Weights of a small transformer language model: untied embeddings.
MLP neurons of a small language model. Each row is named by its layer, matrix (gate and up: input weights) and neuron, and shows model dimensions 32-127. Each number is 500 + 40 x the weight over its row's rms, rounded and kept within 0 to 999. Numbers have three digits each. A neuron's up and down rows have the sign that makes its largest values positive.
After each neuron's rows, "fires on" lists the tokens most often at its 100 highest values on Wikipedia text that the model never trained on.

L2.gate1761:528463470480431500581492522457503559508458433411459472487512418474540480513433496421494467463454500562532433517507558454425512428505495454507505554482501557440487488550499483576495453490483481503545526455518425523544468502446457552458475487512492453471498525573480502478551584517488480402
L2.up1761:603523506513578546525557466536549419521496498533526560473517509572546521517516500495490500503535532550406487444511502607481527476485452428501443583478483474522474509522511509501456520530478477491523511500580517495522509496477484553512475523545572507514514532540479455469428557389444493461
fires on: " and", "et", "o", " or", " dep"

L2.gate2129:465513555553519564544576575523451467502449485541588493502484457433516520516556452484521541451481450509454573516454592417494528539504549562458542552468454496506520425552394547518502493539568418515495532534457501522458556490543428515567506534497439492526404429527504575507518516555474453547
L2.up2129:505558449473490459467468499556501505528486431455559529535453496502529483537500507509522501505500467518504510420516543503467486522384503551507510587502579446533480582512403568482451452554531544487512431471509523545465479512536460439489527416551563489488486474551552483438491456525500514465
fires on: " \"", " =\n\n", ")", " second"

L2.gate437:437449506494518494499480470442499450505522493548448530477490501484523506500558449505483499515443515495451504520525545497556493428531546515564445485473512490529462508551537490516454530530472408428472481514465467493545542433511443505440535519497516482483469462490495504497499475558447480487
L2.up437:541422508493504499481498419547491474493516543484470496492506562541572537608529499555440499466377501478601488518548462468523572534479491445484438542482419521470418569502497453527480474446499487497452436502488486500571566423476489499416519519512476487546513515506454525465548561493522494458
fires on: " to", " with", " through", " a", "ill"

L2.gate1459:521522446518581511560498462474467521529538560548470541482464520567543485512508521463554489423503538488570538483488512533484523486606581506477485514484511547486489467500563474521551545540534528495530452488496491594549526534557482544523473490452444565555533489537451470490548563520449526579
L2.up1459:499491526450569449485511540525554427458464483491574520485519491529539493453503588466615554432533445538528495477459440459439538471583429474507445535541476570467513498586533529462521534500499496484534494448425461534458516505455561489505478521547510546541476594433477564481512452519452494548
fires on: " U", "z", "U", "um", "ec", "om"

L2.gate1420:586498486461508444491485549501544478498471458470529553539439500496499498542497456598594514471403542538500452484491501504531450431495561492582564479471489500531530572511507562575554515536493477493554538463521535450538513580556492564469476555517492502499492501512496483456462550501512553431
L2.up1420:591555513554496548442554466511525592447534434573482480438480529506498493504453555497493594469487572525522483553450477529453486495497540443543487493478584470445535515507561499513547473492509548449505496416475456486497527486544505471545488553489499558454478547445511513506434480479435518505
fires on: " to", " may", " have"

L2.gate1451:548535475486486493511527523509569546586492480547518499497483535466478430535482509528485552525486523519533482530461460494449501477419576527501543566411459567434582529531480505546449485449491480484453505459422501447484453499554469455476462467466472524501442410508454491468489468462443487501
L2.up1451:554498465559431451516514540547529458474459548500477467489561500429502417460471526533486537486521473430458514504504450447508537453492562520508620518526526536476506545485519433508618526488494489540507507489492454494441535586542471474515503478465506537535510496624499519503492555483430508466
fires on: " to", " not", "."

L2.gate160:454516408547542477479457437502518449478575491548510494506496489531512535498467530499542544509542497432590473516490483488465477511449534484526509608499495444516559453447577469470483525531467468541477509516521576505512473508550478513568464457494448506484556419533558494534498521510486466498
L2.up160:482476512525471514445493479486436523517508478434577526524545496517525460479507471488566476513506516559515531575587575498453428489488543526508510514473479490490454443539497532579494485545490472534478440508536532502480515477551466468491582519544543534492538463547543483486588560534477447449
fires on: "==", "|", "\n\n", " ;", "-"

L2.gate2297:485471533475476499542533547453438480519543557479463509507480521499517510511450551411519487502583516532471559480431466485520508478413511497534505509466520585519498499542447443441513521509465514506417512578575560461484517506527494445495426558558470538458522470566562499524428494571506528457
L2.up2297:473463435532524612536491462540574466536456467438534486478473429514483433547536477514411433510467504551495456532501462470525477559530373472508518559566498408483553505501454587489526554538444465499456566509486524520546561486622552504535439439448536565476483490499532551486464495561474549485
fires on: " |", "|", " it"

L2.gate2375:442405567504477531490552477493536528502535435510480492453515423523632512433547492487389452516436510535468498517392471519550558513566570466506478539502532455448541544532516496504522505536475540528524436510510456527516521486463528563503492505488437471497493428518477541499427474561476535437
L2.up2375:397506585468546532484576509489479570511454486531429524466518492475541497448571451490520403514414543582566526536468478548512479587510462477537529475526498444501432488467514557514508493480471509485488513507414443466478504541590506549475546543495543440518444501479510522535548531487513468525
fires on: " |", ";", " to", " with"

L2.gate63:521560503494497455519533511457525492536413454481556481402528479511530490520540476487558510538516511498524586512533545516535458456592546498490496524551524527516509498493461460495559454522465487425482503533547558519523514468510462563518515517475460503470509468602495551474468509467592442493
L2.up63:469523519513497519517459522452534497437484475555550555482582440436558458554518515533521598455451501527513509501524470426467563513500528547523488479566523515527523520473478536461465535557519505492465472509512458514462469507559492474568487525415446580521497566509473515480556499451511416588
fires on: " which", " that", " who", " government", " he"

L2.gate1577:521475457557570416489443479522466568527522500495531521499548554469522526501519531503537482488546494510483485604533454477395517450522508542548546434492546448457519526477552487508579457483545493595531452534506550565489547440481519478497590540478486429499497443497588501558481496524475447545
L2.up1577:501551411533532484485437460488520464511569508466560473579517545533520506532452485603553531499410567567495477490520556509503446427432519517495443477495424437551465454521516554530565545469531475474451468537493499526408500484555498573539487431496488481525536505527551459522441473494483533533
fires on: " Mc", " Team", " May", " Ed", "may"

L2.gate2110:499535432467538542538535410535529584528455517547487523536551484500509512506543413413499520515493480538558529462494455483472463463496472474482514487535546515516460567529447479516494516552522396538467458516482509528472461566515518457542539533525507537499498513479423539462483425498476584549
L2.up2110:490515534460499528500544556513536429484567547495528497514537445471474494497548447455481479504453544502484560497533539428477582506415417517494521504507481545501503550455485497482550460498444459517512461535426599513591542527527508557501469553514539450579447538494519441485495448482517461485
fires on: " and", " as", ",", "\n", "n", "o"

L2.gate2515:545488519534508534521560551450467532518508445472509522448501553584502480484496464474505515422498464452462597437462567510462532508475508441429499520469527449476479513476484537492508498520489431533451574506532496487498611499524558491468533556506487481446509440445529467521505415546528438575
L2.up2515:506518470445534558536397467498441568469448534505549513514564568565512558453568486495489503489576494482499533495570483507553570513553465464549554511539514507546519508535456451537512508514625508524499479478494503412564540425499505477483502529432503487501434479494470481486511478530490535542
fires on: ":", " none"

L2.gate1201:477573487535526519557502480508534489521452502541504551466517487555522446507536479494495461580502493504513441517478574551440601475524553490545567545543468459473573545456513544460511510549469490497523445497501457528444561531492454485469461493469530520456489526485545488425513519465476473473
L2.up1201:573452484488437527599424464532513452516493501539493460523501418462475442499543483453487506453439405458466479554486539429558428484524451489422553421543448541446522466513540531530414610490576518502490535539507486490547424457521516498504486485520555582486489430444511468511519477532479533479
fires on: " Gr", " art", " software", " Art", " aircraft", " cr"

L2.gate1549:464593438473490449499486472533519529485456510439476480472424480481481501501487451538495525552483461467449517488498511542540522499448497536407510526507544487563481466479429449447521597462415527523468499467430448591536472479478501551571512486433602530550471504549525506498505595458478492438
L2.up1549:438469454521561482405574567483511506587542429548524411519505475481524558461476466504568549518543475437525496543584417536491536601499517477470450481508466494577552502498498510470524505486549466496512553475469499486541494438474490523515508454495554587407557421515445520523523499505535511498
fires on: "z", " En", " en", "u"

L2.gate2491:475474530504428535460514449421451527492529487494418516513509424560544515537547533444535569528459517484580430440466496501518499544520505458473501527515399542532522475411563502441565481441502514490528493527511466465491510441504562566541486501525504581506422538522512488539466518431511430491
L2.up2491:489465502522499475480488475477445484518538447537540528517508569512522533552465517549518489486461477541531481512476503440429533528547479437516454457493517596497512480504592546516529517510437479525490470503459458511473549519546552476498456501526456534605496493563523501458435484609499532521
fires on: " and", " to", " &"

L2.gate2343:509516459505469444430557492559534458533527471465509539500534556479541574538525532524502504506435477502473489469511482497509501449453489433526453487396506533484503516444514565564506495495502491490491568522504509451525466534482433514507513550537439473583435528484485433544525483484505545485
L2.up2343:510531519429510546514496515522567514445535465504483506506471542429430472519408515520516533491518520457489631545391477471551430445453506470505526481530556506541476464407518466476549442512516459544517462476594506558429501522464496498490527541581490541509545462469536409570508556495493491508
fires on: " can", " to", " could"

L2.gate94:598492501520512488526473510558471450498435554473496522539537517532447570458512511489518511465492457522497529552546560448456586521572500586449573483523506566552494520561513514527486458500461511479497504503529529532451448488529442521483468507465544471526496445533501527459480453491537496551
L2.up94:462487461519445436461456552482575545526476448540512511439527463484453561592497505484456406505518454565500488436480455527595486537451520527453504428512553414536532496493541509486515482544427463521578497547464513561476527420546525529544506453521534513535490549484465533487567502509507509491
fires on: "\n", " |\n"

L2.gate1032:538501465449445521607517549413502484551511566511471503594512431526548519527452528497511457500526459490419482495456465476485494471525440514485443545477501558538446429454528541521432446486463596492520513480445517470542583479490470513431506488507492493600469488510473484515456512424487652515
L2.up1032:519468494453541491590484527441519468552514547455525491454543532571463491504499525464480527466497543448474476444578444495409397462529521483499495448487527501508443483544498558491475488482555520499580468484492507486466607551498516448583434480487585482418438512513511467524509473484431484402
fires on: " to", " for", "s"

L2.gate1606:534489513406515494501572469581575490493453516508466546482448485468445451490539543502537474460554465513484553513480512472483470561454543420441545489502489523443524542482502514483528411490464480549529492507453554538522487517550459565512410451570452562474460512428550442588489475487497533484
L2.up1606:501483534559519442522503521502516457530570456491483545506476536560532510475417544501464468531485469534549546521483482449534458459553449559524579488438456472510518465500536467617457465493547508465515474528532513494520494517541545503555447574565517501463558461537526515604541553565500521542
fires on: "/", " or", " /", "–", " than", "/M"

L2.gate1788:433462549563505523520532524466510531551541487550532530478538489493532491454432461430514517499492470488533583531432581496497479404530453494485458562557486489461418522451505498401452512456461491563405492530506488495522473468527535492468457543471485536475475527495512525587461521497487492466
L2.up1788:495499472532489546522464514445577556424505464464513484465558554523517489500457426527553581485469525519491471460467518510481490477452512457456529554505460542497547490467545500585432541496479507498491504483583505471571444476522507440445455444460484438492502486525559548451443574468511446500
fires on: " |", "|"

L2.gate1404:444508519519504541581505470394464523577503577451469517538492468512493526570512432481531444513457521487475520404489499488530582500456525428507414508558470435504472484464501506508487505457584525569598553481484425532519474532537433578468514469460508522542446487539512475527535549473506452499
L2.up1404:479533432502518462537584428501488539468487578489568519498542442601486547469494479466476492492597531471450507483559483495459503479438517492494505453506517508550496504505472503558455495599530548558516567474453499476467480528465488513520538538447507467512477500582418384540513483521473548535
fires on: " /", "t", " to"

L2.gate2393:449570507442544536478506495528452497462531473445466479527523505558539514498484465505508484519501523530508530428485492481500466441527495445513543541450472479462517480548449520536514489484452578467471486491515444420592523440533522496531516479523421565499564542484515456601511473472476505553
L2.up2393:481536512593516506536470446596513549547496454509548492469420516581396500519472511490528519489508457551542506491508426424581406463564551488511577476503433521447522567478552450512480499508506488431411506478490598478506485516540499535531483520582504520501467484452473427514471506403506515499
fires on: " to", " |\n"

L2.gate2095:517504513482547521547478514512475447499507475562468507537446485518443513491478498480505494458520457531465516519462453440522545502523454515382454572514514520444468510504483547438535538486590546473507462509492554420502537517518490543494556546529454471479462468564514554466513454540516534488
L2.up2095:392532486598487458507513421563510493484524562456487517477506511455530438520482497439493541502473485475499484494497526416435469494482457467558441490520545541538494460536515503468417501530528540507566521452520484517452558431442518477507516483507513521501496450496496507510507453483489518497
fires on: " all", " of", " (+"

L2.gate376:489540526448503523471431450444531480454528466562462440468499437533484525451514433435597496446507523482513469585556593483501467551525526505488531493496526423460565475477475468495489531534521530518481538523559482507448470559509501471541536489470520477457407473566532543453529479489468554473
L2.up376:468511482518544504419528568491488511546507401527506474526503479522454473491496490476508481554514464516455471543479565428576483541465575512414545501514433463476561495569480497492580524453553503496462505506562506507486495492489423495556495565442492490516411523544549487449530527539489536497
fires on: ";", ".", ").", " etc", " and"

L2.gate1880:543555490516481489545486527533436473530462440584589445487490476395508567479458393575483454476533500458557535534492465485474529516553408489550429454524504472491482523494535487527501502490528485476502530536489507438557479542480451482406428552468552570520474497481470520441500433472568504490
L2.up1880:476456422458479460512422552486462457506470497501475526535470452580505524501444480480539563504451425511492492517475506425503481543550529478540504565439505429467537558516439520612519502485409519544417537451514498548483502466518495415472493512472527507512507563511473427453553392500489490478
fires on: "os", "i", "is", "as", "ih"

L2.gate2142:541516475515504493467540497423542546482492483549458506473541546509484438576488460497529487487541475415559525523475514536456379547457429523541580503445482564493519454508564579516500560529496502468512506467481470522518511515461490453579435480513507480540469566521555514517478463458567478503
L2.up2142:492646495534530485506511495513449542501522558432468496485497465494539515465517475554518463549448454533466581470442485430393568476540505506504475538461574482550478555567502460505473497577499511478526482528472506463534465444527516477568552454544474508565536463503519443434543482463486479482
fires on: " a", " no", " with", "a", "b", " and"

L2.gate309:505515440450473509447509484541500519443497482459517546502458505495503498509431501566468543435429532561522515490576552531519507506506468478554504483505485530427524460530530565548583487499506496443508430460412519485470542499432539513526587589531541490435513490490498487512479520409467543458
L2.up309:473458460433496495521478430510520519587567507474485399450559487476507492484484471460501505499535543421553528499515505513521489553488559480502471430534536499501504482443517490463472536509530425457519481538471490485497453475498532441485615580549511458447490552484504467542537425561480552554
fires on: " which", " their", " to", " that", " named"

L2.gate2418:552419531457438471449504478548534480477434516455450520408485447550486485504547442519503520474516503465448439502516513532496530537463512514522537484535453487493488458516487400504529469521467444511564516458465511513605496507512458441450508486467500476440499413468534493502502539538508458488
L2.up2418:511511581520537490535463455406559504573483408467502441450519519507501498527451504497541467504585444483481440563472518539499545430536488488593484465537477420444483553519487451454516500546458473469483417492514553476443479526508493505494426476525555515469470507505464516546516456494473487505
fires on: "/", " /", " over", " due", " before", "O"

L2.gate414:447498563546515466501438518544510436548465533564540503545479531515470529511561493488534522436441519548475536496445554509578429545448492550422422498483483496486566492510485506459545537560503493497464543526492476472499460532456386501567486488558532488510501508571459538462481510491451467500
L2.up414:474545484487515485500467486435528465539554509467556488526502530498535471515555451447564509559470494482501535533506461485475490499553573495589526518487541472454541565515481521502517535558484457551536447527373458556514448530469532519497568443530495458510523457483579574495486465556492536526
fires on: "]", " of", " IV", ","

L2.gate815:533491489505441479463510526489525428492532528483491493535544572504446519492482507477515480519535505528461441447473520471437522479521442478410555552520505530535605486464514485490497460531523481424522485475480518546454586489443584492468567479459480495513505503497530464495491532516449555508
L2.up815:527482536483437554517574506501551444479509502500517504462530450522499467502396537509518534550469530530472500517437474553480466450524485513522523523506464584493472560503478492450411510552458542481485474495554552501444479504549504569512496470393522480561480545511463505558478529455483498505
fires on: " made", " Z", " make", " z", " makes", " making"

L2.gate1513:532499507486503395463521515479485514505486488546474463463440535491555504563453437488509553501487531601482383474526483438587500429528544554478449550501552574471474511543494477513458478496477588499433560511488460431510526549501474469555472513548531429482539543463543508545478528465477505479
L2.up1513:535504491507469480504526439441508506514555536474535455525498524551509505546511484383462532574499481513466485474535441477468500467468542435455450484486454577519507532443498554528473545487560545494522500509480425486472492481520531410483499504517513539549479535497536500446542441484518471493
fires on: " or", " other", "g", "x", "/", " is"

L2.gate2208:525452473512460494515478572529473492460463456544504490511455488517526579513533544521435510591486564489475454474498465477503433473481567487398535483480487506517536490493578495467486561523511525511487478488478494496429493545495496491548385471479521523460530462555505489585569475503446518490
L2.up2208:487427526377519454487511480523492435506532470480473662479513468496467482511520484544505505585574510560490500533424537499523523508523475490562471527499457510380498495470480493493541468482489455535505548558514516500513493518550464467510458515539496495551544590507552520531525501519516528466
fires on: " he", " to", " she", " I", "I", " you"

L2.gate2461:490537574507459491471516540437552479574429506533460538497492446511519557466593488551466469513604536479505494498500539480515472596538507474466517551524453562497419505499497534533521488478530517455502458474558515526437509528600541466513546626513495562465487476552550480549459522557490529562
L2.up2461:502472531580556425487498467513459404430486503562466565464484530557537516511511515477463501442490437487483458511496476501560450579501487489474532517515495604418444548535595488503536532456509516578464468573438492535561531486492461547551522532519487460474519494485519510536486513534606440527
fires on: "–", " U", " to", "/", " and", " /"

L2.gate1442:504457443484479509462477437503472585433446481436479513551470444500507541481482440493523541554495397551480489480529507581406466497517529425446464549352539465512439486450530516487503512527553491465452524384450584500538510477448443563480519510546447520500476468515487558520514440574504532500
L2.up1442:469550499488437514521441432468487559515556459535540538460523506484469517538466508558534461561513558426529566524547545514469480536533517538537539499543503560526507546470542465499468447473428499481541458596514544411535503507498540511562549550459557412451469488524472475558464588523529476486
fires on: "-", " res", "gr", " insp", " resid"

L2.gate1228:529498512518448469441477463578537445495544462508516500520544524491545502478479517509508432492456501552501519511552528495448439525480518463458461503535502451547461485471427465507439537460506537559533470524493528547421460482479530509506491469504479488464516517477483506466374499543387543455
L2.up1228:510492534462497565522420425517482445453426444454424505438520493448458516493559516521456469530492507542510486470480476431478544414542469477477500504524481469467425524512520459507456503474524489477499519447506564526535495529497455481492519505453511469532456481511534575492457469469490493476
fires on: " that", " –", " role", " -"

L2.gate219:446507511553520540436518461489441446508466532459475511500431486463483501600471507489464453499512566517544495523433523487476448472461481523522456539500440479480537562526493528470470471503454491602518502478596496566418517551484446522476548485533449522527457486482583492535529498482528506546
L2.up219:510518486549469475585496518485467508554450490463452531520494428565490483546445516496497519475488509494506379466511532444530516448613511485490473488487478505545505441446486483497496488514511462503457484520507449463507467436463536477471499519501477534543550356450444426492397492509519529548
fires on: "The", "It", " The", " it", "K", "$"

L2.gate1623:501529526409517499418507454524482571452463475500487493559475512563516503529438444442524428519613543357535548469478500452473514578470563419509535512441542505546484475454462497526476488530472464508513543540503477483492492523525460575562566540507505550481443525550522542467431473551468470532
L2.up1623:468476476527473458528484456462478532559554485536571461486521503536516536470511490548471516508527444475519525526506494495517442470585482650474529594436443539406473531489475461458435523495554546481499462466481504558549519482525459423561508541487535550521478463589546600494568530492566501495
fires on: "-", "-c", "iz"

L2.gate1365:467545516466605443531471452571426590533549479572504582464548500488471560510513376500507442514442587469524538550597508449515470547409482416502407560480454508451468491479478462509502551533474522451521482479495472462538465582488452452536505572503516552479456492518488500570497531589552440503
L2.up1365:490525566524438584492467517528442515453478512497526530469494460504435483500537480416550509505470485546527576546550554381533385564484526508520509504477528535441508557447478458543497465559528515515481484450499587563501509553503415503527484547470415492473442469477536555568497506592486523476
fires on: ",", "),", ";"

L2.gate1197:528534518517431474469495576492495459496492511466423486510507395616489544456536470523532480491532500527434493556490504473543525559514502478495495515483513483483538514516484483510514519536499428526464551490541550516489501571492431541534519543483509482448513494446460522519440503537442479598
L2.up1197:500525535435469521518448554564476482465531554482528504528453472487567505521552464501498510528526577528510548564501497538542438459544519520506510501463584476427489531566460502474496481536434420480513519546525520540521543546521497483511527536425480448553511514517424578519457440576520533513
fires on: ",", " where", " the", " he", " it"

L2.gate719:509528443495475545539502494450457514487507435552599508575486491545480433536510528486514491536497524490528557499478504508449515534506447522525488435487465369491511435475503430565489521495563504491506502561524483511515549497502462454499487534457531454521445507579533518483502513538560493497
L2.up719:518456474529456497445469463477554543518507467536494508422507472463467522524526534514450484456496450526500515499504483435480497509490500430561465498487423504594591547507535509530494582508543513502500468570484500475477581527508529487504424438436466505486464521514551482514536494489448447504
fires on: "as", "os", "is", "s", "am", "/s"

L2.gate945:572511508523513607482556509472501466458507462506469577476550515432514585602547507487449523481416481497419527403489509500439526541544556500437552508470497460492500487541574495449485525614498526521472529496456546540529431481415503500461460456457455475530484594491464511553547503510543482485
L2.up945:468524553488532565500481485529539513454465546481482563492513472438538532600480587527490450521488491520495471577432503483495491551563515518473497496584445437473531507489515467519503509570471463513408479481508476569481472485516549507463435479527445491534551494474487499473446434499426495520
fires on: " un", " Un", " social", " rep", " Univers", " post"

L2.gate1986:532517522492545497542475499461495519504404514548519451464435490524522507478519517472518534457549499510565536519523556529546443517466476506507469515529477405476459503513484397469478439519475479577550532526462557481469515454571489435511524552536543494474520493501477473525521482551562519542
L2.up1986:487435567436543490517466531517506480518487523513475538449500461415504511450549468557465495451581505548469503442551476531490505514451475560536525501484506487518420607480473492467520476499530508517529389488454483453451460477524526439483530483532523479462534541502455585559542522559543423434
fires on: " Art", " before", " age", "art", " art", " percentage"

L2.gate694:544516458450478507490436491468462590478409489530483553500546440516546553507426421515513460467489502520481437554588440509461465550588509556473495481483496507499577561460443451553545515491533489489568490513536502555484401498546433572544530541442482402491573541483526457478490502508546532516
L2.up694:529546488471502499488501500465491534543511466448465557526471533510511496538511517425527484478526506501470391551506493546533427545519505491520479554505445491485495533498579541503564474533467527490492490484538485503401437419497518469498476416451453539587467491548501522502482498537513544519
fires on: "-", "|", " |"

L2.gate1122:514504530475626496467450464571521525517511466548479552441489537531470504484489529492482516510526510484555515460453495598437469419513572516552474507446513542562556524511483433534446595483494457440595561514495524499508517527529475484469561474496483470499435521565483548495514574542475507536
L2.up1122:535518506429602454553525541510495486494548480488445524496435568519529483468429512508479431455461454523573561466507491517448548451463549485486518589432515501550464555564497500479468551542536505407526504468561537564503540566386431524495499440424513514493555573482510497469550513514453491522
fires on: "um", "al", "an", " Sal", "am", "om"

L2.gate17:481524492523517597514433500564503525493508466495523568508529507511466528528559491511489436482476523527498558526527497567504495506506462559473494492526556571502475502475489552540506467479497519507505541513546554535499452486552518506513512432517446542513486423521484497489551448538606501469
L2.up17:531445426482496563528392524517494536510475563510452484453533521499483525480502428519518440497504529538510507546537562516517498524530438563444551489542508470450464551456520529531639493461509453438545532475594515449571523485479530513508519502481533462480440474500448518459507514467545503567
fires on: " |\n", " Thailand", "ia"

L2.gate823:457520508530541511452481470472531412464515505487431528460465455389480531529520485530496508497470497521533458490502492491573530559517544495512518472530479521506494512557517540455528544520525478573525541578504474447469484432529461451550462433517586530530520529551453528527535546493468526493
L2.up823:512459529547510531544478531433482490533495473541462458485508477438503492481426503537496494463476565527488479587542572533517513534513594460515489531491429495562430485539365545486464505471480468494558523465379505421434468516517529433435503440490538463456602470563429519471581536405468577441
fires on: "'s", " to", " a", "'", " the"

L2.gate1468:434579522563535485427515503514486495485509459467469444492535469556550452540404436550544524417522540475440484557583465565533495528534540488492507492477461514535515462516496536469493515532503523457432517517490505475503453578508481531437507463526575493495504541467511445483561535489495554477
L2.up1468:508537578487549494563465536436534507531504517476490579441522568485547539468470521544536430520454533515456491456540487520452533477507484485468474529521493538506428488510415525470496473543455397442524523503526528511474572406506479465482513454533525508497474450542457511498472561515570452528
fires on: " and", " a", " &", " in", " the"

L2.gate740:435508385483570500518508475520514423539513443488522529497561576444504504512519531463535505506398470544466548526574487474534479430534515495561490489488432468422513526498462513452506527439513401466526578521508590538498535545547475456545489592524497584498522469509445567502468580552443480481
L2.up740:518541535559533495509453498479523538535513413534533470500485539487552563523456500551509523430441477482410543499508561479511489548515403496469485494507499474518545473474420489519470497470497536512491487450487501466466464465467518472486501604458550556500448517456407517475537535506504512440
fires on: ")", " who", " that", "an", " was", " –"

L2.gate1641:542475510492541502477522577524500452466558503392449484456568547474533535527482461506548442466498443439434444507510450554449480491468510479404471472548462553456518482503564479514519501484493503466526495462487468537516509546522574519542520539503547513509495490509468523472509494484543539469
L2.up1641:470504530485489519528437544535493463548456519514497548526442433528454506487487472505503558514575597560576506615483519476544521544500476585462576557512441579467581463489500494488539511457502479527529498394518430479507477584489544492534523504520497489418517558366513489543561515540516458457
fires on: " he", " she", "u", ".A"

L2.gate2040:430561467460535498531498571461475512471491387485456494549502573476488441528477449476527548519546575480503477565499465474493510588560479500433413523526432487448476524431586434575498437512500435470492447534468444467497512496487485490498443484516470470499493561550515459533507520496505556489
L2.up2040:564566466451498513560504552596493498445437511483526438530509500477527509480465449492418482545463487441479460502529487474503524504445517482520519562477430551549413461465541457466474436500494467480486557473480501562471504535545487540587438452463496470498521520533459446459442473494473489537
fires on: "==\n", ")\n\n", "\n\n", " ==\n", ".\n\n"

L2.gate2266:495518474466579549502515475501527544445516509511449477550547516520525488575493470565472504547532457499434599496492426466463598493514483486437514513498481522498541529479475539515515556560502430492475477454465509513514534415469524506580474506526409594431552539477444465506533477531528497484
L2.up2266:537512514521426627516577362534557401472525593480535467406468541486531515573492521463470525493532533480492552564424500493516538416480470542492516458518476498502538444513544538483519511545521437464492519536480555486516503486481498533565495460491515525545520571500506472472462435484542547459
fires on: " con", " sub", " ex", " non", "Con", " Con"

L2.gate824:525485451434492518561476583527494488481464465523525476546445542548399505502509476518555562493487459479558450557543547505471560474467480518508576489444454499477469435424514538506480460493469439579511539491511514513524507561530491500532431528424503500558512477564449479493450439493518505465
L2.up824:530458442484474503510507510546564476463555532497532515489508557488468477467497496513518451411453499534443524559464428517515533498555465483396481542476461509548523524493491519455472474590519520549451440561466541486562581506528473548480486510473526532549525429487510528482544544510492494519
fires on: " |\n", "==\n", "===\n", " life", "2"

L2.gate1868:521477445517456561488424479545561493521532490449472514538442526509486523508478518564477548519568507602482614487478503473492497520441500498473458486509474460510579521456475497544532461565534510567482487544520500559516476496531427494502502500481470510434547524543511486475433457498466458505
L2.up1868:514522502513556529499455410558556530534465498482442512493466433461552449492416527505440392464543467512429462528384531478543489511487526434463505415490510460465541492467575520530489473585490499508538414565497496542502493545443483484566511483399523452501426512457453426494561506465473597521
fires on: " sub", " /", " con", "/", " Spec", " Sc"

L2.gate1975:481434481532571519526491429537531526496519494531498420551485473492512450490481459486549541507449503547512427512573535473527486523452504545474528464442499553408526531509497497548443532516526480505513449553482591535519507563564445552555532505520427460537538534540463519534494484502478515479
L2.up1975:419543525438506475619471538494509467523431470423482501510495520526505414504457478434534525500485570529483556393526506505467428475504571559532483546443529506482435513429439502436564449474541482521510487463544557537477467525473535485497502477468465506478487546474486493500451548467470478481
fires on: " \"", " '", "-"

L2.gate267:450444475524491478502567505522461485497466512506395506487448510502489445481491459495503498533520482503478489557491504505497463557478483475495500499503491511524469505530554487572564509523499473520546514548514478455450463479593498479566456492523459538514415480550432505493450492548477501554
L2.up267:483570512383456496560544534568527506480505558513469511501443540504474480448500491511580476505521512539517479544520529510486506513545439459484489542474506584572522456445479485502394458448549562513500471485459513483523506519536522469582416457516537523509432521462520494499482484431416546415
fires on: ".\n\n", " well", " wrote", ")\n\n", ".\"\n\n"

L2.gate378:563472536529464484546527508432505509454485488568498524463440536506496458438512482485461541423492505487530456468521549515517549469464610471544488411534525531561522447528490547448544525480557447488534459526521439443438505517478483504507477483517503486490494498466521491556525483510520488580
L2.up378:479513536514530506484479449461503511405466498503498562486484481487450436479521554466521484440468453486426496553486560515576435587446510396502458458497503472495552509494417494510540551529565511454505500553517480540441528471487554495520470479527564463555475545541515433492448488521477470504
fires on: " Gr", "r", " cr", " Cr", "Gr"